Weights of a small transformer language model.
Architecture: LayerNorm before each block, learned positions, no biases in attention or MLP, tied embeddings.
MLP neurons of a small language model. Each row is named by its layer, matrix (up: input weights) and neuron, and shows model dimensions 0-255. Each number is 500 + 50 x the weight over its row's rms, rounded and kept within 0 to 999. Numbers have three digits each.
After each neuron's rows, "fires on" lists the tokens most often at its 100 highest values on Wikipedia text that the model never trained on.

L3.up509:586466518415506473486587522435438522586593461466465370646438488448551474490665545506454469434430434514492477543382481492413512606470495535458508595413492529506457604505525559480458564411505526464541475435490442510429563510527426498532535395488441487508502479491445435525595493449555572502505474510488427510447511568493406488517443475562517510446492527530536433469502508562536552494535517560566470497413517514474538499507464470483469438502497506557479559543495514470452527521479577514463531467512545418517515467514583380530487416488502485481426513521476417494486517550496502477492574571521504527559471513503531493666461454558459480568479471466614502458516465555543486518554523504580638460382466536449441455509485513496433489441546438511557436535506532567476548477480496
fires on: "is", " de"

L3.up960:489505436515508478477486623503591541549441544484462562509511492468569495555424612493544532438540497531486553400474477451475529571503580443444550483403594541527436479442504521433521511478395409562597441496517492474473441508504525358509481464461520460503449447500426447527565527538454474488501504449447524530524437509543563565457514514527374486522562528501488453412511474450538473573495420554495495627434591516502538491516534508512470499522554394468516557561518556487513464533450531403499487509462578560489459418490535487443452519539434501494456537485448403480476519572442558362459497450480461482557536501497390539498533461591443486579501465474562524552523469527510408573499551611488470541497496562509454524497519540477460542571549493462435479615604600580513560480440521
fires on: ":", " f", " had", " g", " and"

L3.up64:486508550504495515555486537374562386478578432432567505514435553371476431476452476431494450472509510440478459517474535493454477445484516406599577485532507459398485493470474486464505490523519456458457439498630538447523510417509525506549501492497573500606530443471473532412503431534447550561492506375561417572592547499519407438441508524505504609579466532574514568460534504472597464548574518574458561486490419473414490586483511511513503463402541475496539488523498460455439484574519565495536451457499440559438544501434442480460607458551458502457492591460540527515476518520569515466527512498420547539491455550509463425465532460513499598548566487456533555557526548434539570482569464487555561409442464554528474562549429550542488532424526448460534537548505553483391510468488448
fires on: "em", "i", "ae", "_{"

L3.up412:432502501463600550493392482430427545399433577512483454543525495542548462420457466556544502494455502412449382478524501511509435534484465473488516524421538611546410518459572565445490484462521512450423509574542550525453551447432537497603501522421520525529577554476516460504457474429560542480511500542413498511586567490540510456498488577519553604512498479482425491463483519476507560586514560371550493556496501519458565472453528572516491562527530530494473551545474509407481374513544575475548509424484485515578466482458524473545449557544562559482534505544492484494522508429388525407559484501492396422458486509442499459488562566506457514441416506603461607556472443501525538569474502496510543427475589574610595502504603440564495512433452531491485454486478548524457542451492440
fires on: " deb", " sc", " rel", " rec", "-c", " dec"

L3.up395:465433386450568532485517515422462572507570437550554426556455545430567520491420367517475520554486514448475470543567368496471410459448483503427494588537458526540514556643567544475548535567491472515467528428559504482527520493505453541527531432464498508532492502563447538464511502495412506463537539487544545439480479604501415516445443506514547557470530565494473615421539531479588564510519515466572509536540468502473478599439413462488536531530441532508486477478436527531414549426536501536447508533394457507514478518496516529536550468625511516372516576485551492502393533395511512558530566552553469559514435472436517487536557467488517577534599626544518496503464520546547498515483512505473548540467474457563395528610587518506495459490513407488528468482563516513424465547546551
fires on: " J", "j", " Jos", " Z"

L3.up369:476524496445605490528461519508453534545380467495565500484524526415575440520394495481569465499486498493389438470497502584455541457534449428544615475457504476559533414486417443530460478405487563418585465446590587598508482434501499443515490508447486420489556491521485559455529394552479557548424485519501390523562512495483467492505520504496534494515539510461545549528429406515575584531524538547460435578469541523475534510513503491579537495478554532463545558513448527506483454456504491482536512463512481537497510498374495470465472533417484465454520489487404547453550571557383563511462508485415492517493503476517465584521580501579459478549407439437566522609436459469491516531599483570428525414479613574553456509544470581550460421495552506420465457602431458532549514455475474
fires on: " h", " c", " said"

L3.up680:512495529488485438536469469443431455475506450522509419471552458484505552567521507403576620482504365540522542489508433487518444504540463517433570518565543473524464415485548540617431557458492507544511449594530515490506538494514417451555388521542471545534533459490525540487416483596514494524479505568463499494530456513548531437498587543562437436531445556496500444466523540537540575524509436481528573553560547428441572464493451459536536511479473482544400492440463513516526573384490478505450542457554514554528469519493481478512426472554530509437470500579400499426533530525431479437410527453462482558517609460561536442563551552555518490517560429577520426489544470610510452477449433492610438476464488499578568409469530554520468403467536506620385414463519445547533479408495542
fires on: ",", " |", ".,", " The"

L3.up26:470484490424544569576485443582371450541510593470604432534551453457422439466560475492496503501470510483574537542452402537434500600464543537587438480506506597576362512528563524440449469440476446494510474479522486534443470496469466536528464564538506543458466441475512449538602453465509605544480515480496479529495469491557504528494535563471461462539497450523495454458496500639521486534479373503526566529432586496488612452419501519498523457503450550454491553479543558483507463418605480525526503423482495485472522499537539394551524430465488482519452423553523485584506523457438529559498564487422481501524532568521512377545540481504520480510530597434567584538520526482526555479440519575515519345472452506423398491506508471448463559472521506464436480592617523499467562534554517
fires on: "act", "ass", "ont", "erv"

L3.up488:382457453407504514525398497511489605553488481475505425453575489455481491518490476426412535480543594522576485541472568600475419484585384586559566561506518511421479417525496588498518540502490422406603549543553550455427467447482472561490500469527484551498520417540480558488427485534492523474572573593548457504456489521500488480521539411548398480437563613466469533405491408532456504508489469478467460506473475480447432480511523590512527481431459470555524532522469487473513540435503495607414568464559537539486474463522518537592536514431573392478431454509525617516461473535489522543490507414429548606493523589537470438491565402434504482475435584472563452499507476541435497464570457417562541476479477481427460455533467458510531485510533476562463466549548531535540498496480515
fires on: "09", "ence", "le", "ce", " Time", "01"

L3.up668:522526437517505479537481541455436460520527443544577484448481539465418462516474614520464480571513638562562492546411481430435569523475537486533508419501598458449486470566544534500511547512433515550482485511514544522512447482551508479529603618509457447551468612521554545503431543471533491480550533410483383413476496493498571515509462534490489529479495570512500468427460558533555458542458501410552521541584414488507556429454427529507534559382562475523404461522557355518537527432420544467464506465459488551621523499579428455588543569556532560472488490498503520568470569463468538560448453446565524464550590472417465469535571528522549517532500569538359523547520461437455503581435500448530483489530429520506415525511432527534501441488438466508459502589496486473560484503478441
fires on: "att", "iss", ":", ")", "enn"

L3.up8:389541533462430531426511529511512539500497498480542479525560457437577550473548557471591455444469446451517556581531556539410454546513447508509519517610438508481565597565480537459463610497578375484470530503522471440411521416450431473530524416426453534497535513490438509540495568459524551543546584542525408433432486454466521459473477483505483478473506509581477509440456576523514488492495526517505502586471556502512441410444463515518495568501494537529554574539496490508478558442426505546452509470568419408639491503510554445484472475485478617387553493494576438558443555455537437479479411464561409461545462508563501455554568499463438496425560510548528576466592543510497549581507459463633571527478488452505457534536587524420556520511531466539463496531442535602569543522508473
fires on: " G", " Gold", "\"", " Year", " B"

L3.up248:537553491476562532542419539465502571540501550517469498488535386551442497475438520535552544456604496560513527470440560534476504512447513556501562397519545592463465388536566492573489581475461462435523504619505499543509483517455525547599439484449492503538551426446423457530450429525359489478618520498515475506505353533556525598407548489519491499484521537577388439457448496482497493584488426506531526501591513413580493528527530465568466516522486595468478484571472484497484535507542445578554492494470487481466497496496486539506503473474524437413520446539510473469491584464537521541513443551502464506531577413502499515574541604534456425521492581469490384466525442567511589491470436515437483491510581513448542533470580468469547498530539521481375401532591492523586615473480515
fires on: ":", "-", " —", ".,"

L3.up34:438382457451479414541602627582517487419507560439614358597497521482437461537466546483491513515467522476471522605572510430432432566477472485518536521476461521547407514632517523545414514426492450554535467476483455449398586558453505569547442421497525525540458458472559492503392442513529515498470496430487534517565445566526539493523524469463483549530478491515568513506509437468503413516482517506509505520481476531510566426485486505479502516476542447532516510501475475491550443373452605518529573432480523391553502446451505539521530426525511498488386466510472462571547521549477427502601512510552456452575571508537476480547578585571469503576573586429478509497520504526465483463471499430577580478480474504538509534548512456428529581657505477527550486512464496494570531497460445
fires on: " or", " /", " are"

L3.up297:554446561495514602518455486452583543469565414432481557488398486444479493483473506450466457579567580452507572458446474545531480468478484540484538557537582463497527485550432517519532533449486510484513471500540484457615486397536530451552543487446495505436567525584491505387538489466543495416542594407540477453497513495524401484553550605486498617365576546527582501416467541482559481473479488442509536483464505553507427546503511452543563488465483497496447518378527552587500454428474562446548576424587529520511483496481534472597508488525455542508549556377486529459463592473425563471407490469539499538555507488401565626443562519469484554423493474492547391561530561479451508482427492562535470496510438474577482536491523542507430513450454502482541553473453396484543467454502537
fires on: "ov", " Russ", "|---|\n", "ubl", " child", "k"

L3.up202:451418482551465591503389520411434511534464555527531529530534490480569451470462520499535481403502607530458531440516534575451551385518486382507512444430493423377475423538530456555502528470544525489496435454492577558490550397521475511536557530541453472536669457456519483437529427599543493462491483485507528501506491546533573372586508460472547570458473540407455552537459500523575505460497519548492473476524511421478475536447454510512540567525492490387411522533446456451494508536464622552534501508535444470442454526561525476468533538460581466510483519587419485459499554507485477531509503500406475392481582608470416525530511460567576462501516527529558559462480437419456512508452502503412616460519448514566530519541538526516456473532385540525516507502456500534447518433445458
fires on: "H", " h", " H", " f", "el"

L3.up644:447472617557501547428520554406574559537574457489481487417564495475530494515528457509489559570576549515483459478420525455513484508554570497496593570450532437560445429544513571533549578593541529428569437458502462491475549482483389540484499495419428448538478556442410500380525470545572563476530511550451472442448572502475428476538449525488464499454581543522559511538475555479524489556519472543549539543479560542538448457474573477504458516506521574502368459441522520465474482439452473499416565472594513475424502466416572502528518551438421476460466456446549590465467449460535627492482542491510450577519523501483505584515510506656450510534463481399530516560437460541465367500458472545501441447552525494538457467473445560448534500442505549471448484620477548499572505450535465
fires on: " sp", "ism", " work", " form", " them", "ities"

L3.up218:389415477536562490528457493525572545532503504471504516483504516398520545487430495479486543486527466481493600550537486617565515489556445521482469573533558407559480533541430432444523546465461462453475435394528406426414445566472463513513570517392547468495577495467426519483451524535506518470498445556525478448526492531518503486503410519568448488524595591549532494526437526531436525580496497470574489554528494518520562465390549530501500537532531569437496523521476534490529521445557446427515530447529481507529440503422539496567433503519602468479546506532457458457389552525440554375540497528656353426538469492561404538549556484596583475445466599549568513529543484539533504490506495534550488540504490533608540577483566489476485571536494470506531457523410477553522553456606492
fires on: " g", " G"

L3.up598:467469509447442406489483495574463534438473494385548444511578522477522437488487474513571501502529654530470465518524485486389499580515504503469454455509547489543430521492457525515418528535514536507537500581539557449376494496456475430515515476462595517531413522462516501504449508599467605483459555560463507522648436569540489488424461422499507490514467437482576559433415497488529458510575554572490581552526553516453485452458513578418484576381483491551612533485482504587565504442538421422412466452456578483579457503503467452491473500603498465413459464579557494418556469563414503477524563524466513429526529549481576509566576566561483494492570487522420478479530487558516481504456468491537445517511430429474551522549516433508507543492430499494538536500541513527552531463516350
fires on: " ch", " can", " have", " re", " fl", " on"

L3.up325:456469526510623452562479583474463530617516396472571466452559468428520465539637526481550502459388536507492499551411598538465468495556506513500461530509477618535466571523519509397465569478447459477577391509498454526455457529452476508479504447507532562508493487497527543585500510544495531432525541482590477422493392492526479495593504410529436562415530490509454433465495433551490479467497405552618476593570544493500440412444528548535523513468464449548504556478547497464485510489452463507559513434508448492464459416570434400575494561538550445478462471560542440562604442545509519604456431474513535503527560610486477464508438469494550437499383526487582520553550522432448496438469472523461487521407465513471460576571468483527484507528512531487417540509457456491449505501536423
fires on: "ant", "us", "ep", " man", "uff"

L3.up686:493367494568474416528503505587501397562407423424529545373459484541476442516486519548538588602576532508567553477588485509447559559485464432515516533429521565469525504522514502439455546519549558541513573469477499574560494509462498483554459487450576504528464478563380523512517455535459542460502503487442481394471516569504437496508542604527539546450542555579525648507520424441461513426585519496549406503518603436567572521475611477495517525553506538525574445487481434546467555445487537487452457526589518434490482454566457539534443451572508523503457578552475585540532512460493493493502594489576558641481397527455467497473494469449461520432472477582502496419485515583478496535484528458492468539477456447537443443477446480527510545400476463496465509457519406533508446505509530
fires on: " part", "riend", " after", " Fran", "ther", "resident"

L3.up0:445481478496510618473599520613542572452563468522565435445438520493574492482507523547507443599502516522407505557430634459464390522470519422574578576451495496520497525491403489429493568454521453420525475486492503528515574608498477502505444506463531399469488524564449502393517482545527540422464530545443534460486565561520478409523540498527454476491506545567443412483424493485512463409487496589606534593486426490411579497453592475503588485579453528423416497504447453507452521520430539459519517477638491497554515475464531495464487481473543498522598557564511430402534482480527443437547477474528511498463498488539498555503508507445521498590531511454523520458458554510459406496532401494542499556395532466497496482462474519537519494618491505503457449581488516505627526472532549
fires on: " pro", " was", "ed", " made"

L3.up681:571529625529460582448505544472596498535476393502483538546511446469557446536495532417566530534550459619491494540503516480530504429507523583507532606493637540496513507478496414496550542456462467524548483564533461560468505489430409451528436530447530506462630516477451512445420545496460457530575593484470488583537538553558495514512510497409392539546509558448463372400476537495520485448466500498516420580425502478501521539543607557535488426509474577462459443454540522514471513502518570573494429539510411571508490452490507533525450481385471459503470507482459551516386477454563476524420515515534500517535451547511537581381453466495472556545486526436479466499454491442530577452569415525576574493567596473543491460564534505515527420457475487460477422551461441396502485484524533
fires on: "um", " year", " Year", " War", " period"

L3.up924:544481541435555426532511508494506521634540554553481552524545484516444447499574521456471550509543490437503522540553471560403528489590486505553506511634537526455473508522492526478516486577571501437537430520474545376611468550553540484438494401472422496554636493501445462552564466462522566551502472546482453514554567552455501510577538489485503493514589574586550473554518524554440474519463509493479445536507480461467500545510503508522534414487457530524453541567514580458505615470568475535569480458580466509471454498469494433641442530440437464537511462606499382570487543499398507503467533436534450519525486497548539503581429524543590438607532554468638476471537570455461473532456453540496450624526401482546449451522542520538427556462554545522474530488499521488413532518538526
fires on: " t", " Bar", " man", " w", " war"

L3.up987:472461522474467546579441497498582409483456394485591505552533532488351498472601522401570536541482524521474493546587428458458434541495484430433568579522459580432472539516448591445571527462517500524536554469572492530544459569581517446495489521471500453461558407613483431483470488480438572536467526499475517362541574500505478491483487404504566565520462479511517514449419582538501539541511506541595432443449539474607541444511517529496475556537514523418524481535495443424504526525474564588538470470488478465472509458490509510525560551535485474480555524628542485450525568511476497457532542498503503564486486474451484407565421481527504438546479521459568386545558571435517522473513478422527471442482410506642471534529475470471456611457531486407492422517491548567523477590506547
fires on: "A", "-", " U"

L3.up1014:503522483535456412463476463469490565428501489533534523489505542478548482514493469522565464490478492552511437518593611479446518482568491416465497488576563521470386450490573541474446586537515588511535471519525511529326504469424444490592568478461344468461511487484422527448484462549448514518504452538567475419467567499602438536519476523507457537574570464520504567432458561443489588505560491458533533537399521543524543427515475608450442499482444456490515494461563526522514475435522498575530569494423565484428435511471437476506558497514466542503490537604486522430420539478498542533589444501469397554562495533496537427405488484525462523616468548580456529488506476537540542541471478519525497388533397589521559529470549415518465507561469436391479442532540491565464535527605511
fires on: " fl", " can", " each", " rem", " sh"

L3.up841:405478543524540490556458547394498532541522451426563452489514446521550514519631547426560432503508586535576512547348461528475512476465491479527473408521565619562485502589405504473403473390508437511453510514473541493558552484488450539490408429498394496445478484429480479552546559530504513538545578518495485469505413537550449560458442500467455554411590481571477474380469562548548561454515461442527394560462492484493445448438527570557452525475513439520481549491593489448479437436476563452423608500474444538534568495481452538623538555486486469437458466544442509507416573469528539512566564516457533526532524543523459434549524526562530502525508413496602482531514489506479435523536555561492516505522444523544445529495484465402452457502565458462550493554556544485503448529475430
fires on: "ass", "us"

L3.up37:508418401530498556467466511441484449525536453504485460561526521490545491577479450477465413520464471524468530508530465514410399578585436477527470470374471607502504491525480544464541541503489565464492444466494529581480560414456452540545505473499628484444510529564474475549430450558461445541396492488470512425414481514483520447518466421515518552468561632537478497471473463553482537449473547521517417559626470535462525570385527556453481511422402542513431553490603495577475516497553614504470531518464538452471500469510556470546438396557504573522463515517509496563482540552517402485543508518455487563553490502489537479539583460488569532591533585611532591484460509413533420590452420481535533573492468503521553449415564457421480419540594479471484461487450535497508473494535535
fires on: " first", "ct", "th", "ast", "rd"

L3.up935:438547459491489470566388510510484498587520484497520514453491429453434479538440496398494550587528479600511492507420514427499539543540490498463436524442486493559457570463505562487515550448518530543660466512555513483574501544614479441472534510397513514525414427585393486460591483562518535491467580419582498476488506490515510447491527531500425502544533610475494469417520564478530541445607547520585481570417579398505528512557509546510514524493584547502519477528495539495414490418423540482422524518474474480509472454564514492550498570459540500554534570581505442544502468416542510516489536539430537414482593521527463442540496441521488545501532446480543449492473504611562448531473499403465516534495508529587488377454465483478511496365541484571410541471542637454477490506550489
fires on: " |", ".", ",", ":"

L3.up237:534524475485583483541448499505458560471444494554485469553504504530439514448485489532482492492373473484437503509457424472438514643459555481480602611455491502425465414471508507501510528487603540480452484496455518528509495578541487491488480526483460410606608521521509489424500501514494502494414457479473516461486540502521501548423573429440583495513627482481453508595488444562538545533454523410480467461549601507502620447443551507478504526428508588521520494607569530420495507536484505510412451523595447524425490534505614478561436456571496546482435588447453556479585557552470573505475539520548497470537491533477454520480428511480471524617507545537574524341523425521554494513418401502472479478473484573566535447517528535481433501467395421481560485489509552522484555534575430
fires on: " cre", " com", " sc", " crit", " st", " writ"

L3.up177:460565533483437549456413603533431588553498531549517540539485541513577451530481509504520448435468443472510485529472581559446472487484578537500534559525456488485533556519475455562596524454598483433462444504552453488547478418532449457505565447394437598523513429513475493513472498450416575494483505506478418545533424502466508403479514512453514527510549512578499454333437476432554462485491495533481454545500407551439500505550504553597503477521413473461464560610464581482502527391459572473500531468538371551516557532442565508531472508517522517507537475548456514554433533487436480568457491467543517516500415454506528516582402499508458491541492486423575463434462659547434440521528383461569442398546572476461521458521634443508459472531486527525486542518444525538470456515505475
fires on: "'", " t", " le"

L3.up584:565457434585463497500629466606539511502466572486492406506522527499530475458577615547488518523426508462500499453405493471516522588459477479429482528492545561517491611465526436468460439452463502516479398495501495580431476435498497529570445413521367469504470449491516467461509472485492533557418494565461414538555581507443530443576541482458524526473586492529571512434519526523510553542541601529538414571553475506499531541518443531495547460515382461483463468509485515428531504466459616622539496512509452453497383487535466443582494468497517584526552553555544563565583513445507540496454512478587572556474602490545546418495513524499500468583508527509501531445598510539502486568404493494414422501460504388527436465537423516507434574488497503537455558481592514544504501601522513
fires on: " de", "omen", " Med", " Wh", " ev", " trans"

L3.up448:547500567512524564428535512426549530473442432505512438456581487463483546474591468401435454481536407510498465518453515544459479466503500497525434575533525504570524529534532378561490539391489427522516569498571436520528550436456488479501506475509549495459502540413412512416505493561393550511560660528472451483550464540559499527501411530481480500495513491463520580481503618562561484545535507451543557497488479473530497638526541446468459521510559616487361467513527467493507522392509549553471446500499477550443463522460549461470453409463410511477446559517543506548426511521482598597439567402540520555554438566481605487423543458457570527507498502502472446463438534406466453480390485526538530488533423508487483488535524503515470429512477445495446513592416478573397506490518518
fires on: "ov", "ism", "um"

L3.up227:455522491426475530545565451490567496501477522523539382527414459512423445497484388557500584542520564406524480489560453460457352534446533537460581538501496564507405496483583567514524424482485535535527390523446503539502536536499543439521367492484509550541473356512459423444534562538471522557528460439494419500492538520608528495425558555450500530574457480492463515383419572429554514489442536526500517489476429500529540437469480486510531571488527467436433572573504513509517503493524622613460494434448440438580511480520540476501508554525497445548453441544501433514552524534359496431526564546419482492490557549434566557480492471564487524488417517399538460481532619479513456485506503550542462466503532462531459521530561532466441533486506529552518495528575614462530494450518555
fires on: ",", " been", " is", " are"

L3.up670:426472534458387560479528614558542500472531546495471480531549468488614400515499473449418552530517466458475564483607562437464472545479541490479548527494529572456452451495507456585505530539582562565443423424578491564439603536497480554527513408478560427522542480516472531422527552521521522545518562487562484473436461509506594462501515482464504511437529525526484610493432454499440514466481478519458495560564438392535492499521551470469491641466419442449451545568542597386482517483466545543525527487445469463537594509574533520512472521433514476514428416440403463520505480530541452513558511550503549525510502501484425520559490490445547440498475580494487469377503558490502516493540408456551486572488452408402443487520535438451549449449515432539563454467541527663474471498583510
fires on: "'", "way", "'s", "te"

L3.up153:422524530552497482556379545489455525424466560487505455506553518568563409516466495592558593463518517450421539502537476608429383591552525496505533431523467512513394497515401460523493513501575486417553472488441459500438452501541500449526452463409436502556483516538371457521383476529519496461435545534532460515468546523493548400505437512447539465497507518502467510538511412579442481578477482554501569511536513509423555471535447501465521561440473490558578569632545574468537522433408451576470497481569433494535555472520571584520480529475498445515510440506444496459454486422442528407554562623414514530551532578542460514573425538555477448475527511512432491517508505498559482448531475414507495435515517484510552574456454511504563531502486511474516462582597555511627449453503458
fires on: "0", " f", " g", " m", "6", " cont"

L3.up535:471433466504558580497547491480579551486488486446496484539520377556544494545499526426533594507519490513418532498458460512443597479470481439508526515476526510528487552579484529496470552429543461489493521449548471593499587541412491517484481492537606441529561373429528597370555533469510548483528548455481492532498394564523462513475535526552491485475553558480561465434444454573525529455500455433534484495548491366522501611485610425447479448459456596491455427534519505516467466473602520501471575451518480494569445460485487378550397514484559496452541582485523430519453444525571451517492602455591479535553432527555457586505449521498558457483501520477554455505534421572493488487586443469508566503565460458456476510535625597499528557462474525542514487494490515604475408448452560
fires on: "ia", "ian", " Art", "is", "un"

L3.up919:489418497499547408522455445504495496575477443550521464506522521438539463537415528535527481492560554499479408496578465542511521457443406452473550457439512389478492416481494564611594472497523529491519508464500547450521506494539492497553455540548497497579507464594469507532486436529457520481464557441546506394445456571580566444540538442467505612484542501452544589512565518555648539502525467577506481443462552448491523522502459544496517451430472425450441484422488496446464501527521572558395522522473506434557494474440608534493622513521474557430510504499470549585418527448462554530431542564482530469597608617492434573490548461508538523417423519489501437463536540385483532498401432500416586497504454461486515501560467491453560554590519534534480541551458591545521456512500564
fires on: "el"

L3.up234:469322494525468452466471558510430482495472511476461407517656390588464492480486577490510540537566502573438516486525402563462449551554496489413464415414533503481545497543508481604497554478490482563492554503514501429547565414537486507482529473503600585537461471418581539471519498503485506502500537522498481486517450506505620523502487573565496491473460475452410458443490439460496477420496518462558579529588414397622574530488442481469488529454468452486466455445442428451460523499530592512467538487540462446431493499505578508562466506480524526462506453446432551447457520459518452584537519492476511494525454555491587483527556583481571498523508474585497526504562507548450556578413466523578537522502488485445557376490479413485533475586485428567490428484557443439530506371524491
fires on: "ate", " League", "'s", "\n", " World", " Europe"

L3.up180:501493566496466483545393584428459426426471458526516564540405435508452449486473475501507453539479411522475574570462411554425382466542479492623552444495481556509414453542482427451393499448489536451551614452511532499490467503558511518557476568467487442505604571607435523510517385464554567485440490484492551524573440524537472543516559533493573501579555587471454488577450409554502519514561481510531576546475469430478520489524479532489536529573390488488584518476510491476468417509520451553468448498539574472449469509467529560506405462537453374514472451545514527496513534579452545397529544439469420474468439448523499445550551505535511401471522520569547469501511461397495528542505500608501532450448585530539518531531472498492452494510467413527495471576501564510549577454543416
fires on: "ific", " ext", "irc", " ent", "ost", " several"

L3.up128:448472482556473470473500474562401537491517528556553503527556488387524399482441514434529665589480537456573448505512525536517520523501566559412439530397485481599532444595538545578484504513424535444495442561529541568518512528455500384543589455519526496502519490462469449366560476575430458477519480460553528432521454561520572430437402524566508543546519600500448509363512578424534559531443581521540480567476406471441543476431473505451493568509530464520515504469429572518436516514424499570500512462411543530498420530503468538606534533598451569495506499542502486487479552542451435445434580452489432516535486530444608506508518512502461509480526515508413542448559460493484473484524487426540491520541518437553529508489505555524424414476443507461444453454428500505551489543560504
fires on: " Ch", " Sh", " X", "j", " Le", " J"

L3.up821:516499568438571529531483479498441545486501481539490436541454406488497468456514440395427463498508423561498570517361555555479385446453441447553502462459586512436463481468412443485500516478460475464508565495503595521435571442450508490540529485501539462527478440457444563387492526563401509401499621372512360561476418506526473455513531587534511518486452560464446422350472399598490460491569545521523442553597486484481499516502492567501447520394582584501527534449565441543446457478524589423436445374450461504510498520505508506518537475459533482463554505489435459526511553492579538512470420512501555545529593511457488487528554528488465550499482490535546480523489409501504470529477529517553484451454483514488511531569459462539527484505453436453528544482568462576559548583476506
fires on: "i"

L3.up265:468531431503401546550534558498552511563459500429588485572401466479499478534600455423380543488596584570465528539421503601502469542527420333517588566543518562535484489415454426475510493488508543500487473503533519536461532544629528518552508502494538447527559473603485498482417534474535573619394567496446540521504515536514471433468494453483533568596437519476534585542419411447463567508571532499555377490503583459527452525475448509469502537413481454480556465506462478538437565533524588503483545471507468513608492431497436392488531457512488424566471535551502481487405524530492552604455532470486461502501472543442442540502470492480474483535499475544502472463468429440516594533491440487514590541477556471502544452529476473505499433501483454448503532419543556526503505504587451
fires on: "ro", " United", " Bro", "\n\n"

L3.up679:448463511498544552523494533423506505615526417433502407655457417454456460520498550509499498511493445516516473513413450478445484528506490584465479587475542549501478502547434442483432550534520438472517497439514543497473585534468430514478539469530546409477427555492494433482540450416484538518513574495567488488475478506432437542460491576536495601376516602612422497455522494571480444519439480354533479494474586410575475531518418482491544503431413548475509566508543444495447502443501574491506504546617413357537586484508573578544527417478519430577429465500494499478391539473514491431554516570503554516547478481507570549533571474468520481534507431474414490466426513520532468529534429489504547521514426467535440534579555511510502547449600451440519509485508498537495468453516430
fires on: "k", "us", "as", "is"

L3.up853:397436492401573484533463514527527535537499521439596492489604491430409411513509543479502415488600629469500451462486468433495542465501433498590533500455503509472525552560510426487502556421491627566523494537586534434476563544554551427518463489490516503452512493498475554497551496524432536465445552421480508550501514483573517483569456494446542465597630560576464560462511517552448464391548502557477532513514514517446573416507494498506474455448536528510475576523531507475514417457491534476412544494579530508464518431486532533481605414517570494472503454538447505560533480533449560469535528520438511555541626512531538515464464611574426497520571608468450495531472491545501563456465542411557486523420429456481553441582568427478464455464569576440545502468565560528441491504508396
fires on: "ed", " |", " of", " around", " located"

L3.up391:541565551453472514544524499535510524418465582550445504591427554457562493470492480445535524441484419521528526466414450494490447495551533490532532489525481564531417379489501455455487536511495538516536611477531524599476516508600415522525470569500507574559537526560453484424454438447524489569474592520555520491534482556505487486419515547460554515570516552551485606399393563484567469560667448501573443516497500394519509432533515561534413507480573464494440577446481551456476431390474604516540448519462418580487548479475550472552396477567553473423505499532510483503421557448476415520473496475477459550557487546478473524478400510618428504545451540468517473517569494451494530524533570495532482405387532479569460538521512487403521548485505487470534511520558515461411447470523536
fires on: "-", " \""

L3.up697:431497556519561517434567483568499431593410518477476506541526461599496440533528487487661511482563551524490491550364473510528435561499537456421554461483470521542511415488556520525468445489536493460502519572505482517498547441453576471490438467527472539474486432476544442476510533463486510545423510424397522516545468481538413555469523423466440510471521519458424554466505445468533446437470471486516423528621583452448523582570554488572485426584525570457564582499478521545407450421505616550434515544477569389584454472541517437553448525448549537413506451536590467512415459513469427517471450529410433502558547447474481487465530560502501422460577483550551451491568593495448563471493511577537500449510475508506511526487459518376491487482462499577393502512435530486483533423544487
fires on: " National", " state", " County", " New", " Con"

L3.up135:533404561544547518517485534468415450504489492550491521434431495466409475506460493458469469536438429551490513600406461520423482415598483451508506414529488495549518496506536459568445604565419608404472494589505494529502458486430423498456538547489518448476532483431456531492450390498450555512540514535509504481486495502532513471462512490470557529482626504503470507511438495562545571445584487495475480520459533436494506362420375519525494580458433550534548518541564440525455487533569453510524501592497482474430490437453448528524416471524470550537416590515423539488444589500481483510585529504567442456428542501459526452556565548598467439471591511519459577456540471481534428555451497489571537514538442527514588411552525498421474464486497406515381479539514503598447521487604456
fires on: " rest", "ast", " third", " second", "th", " cent"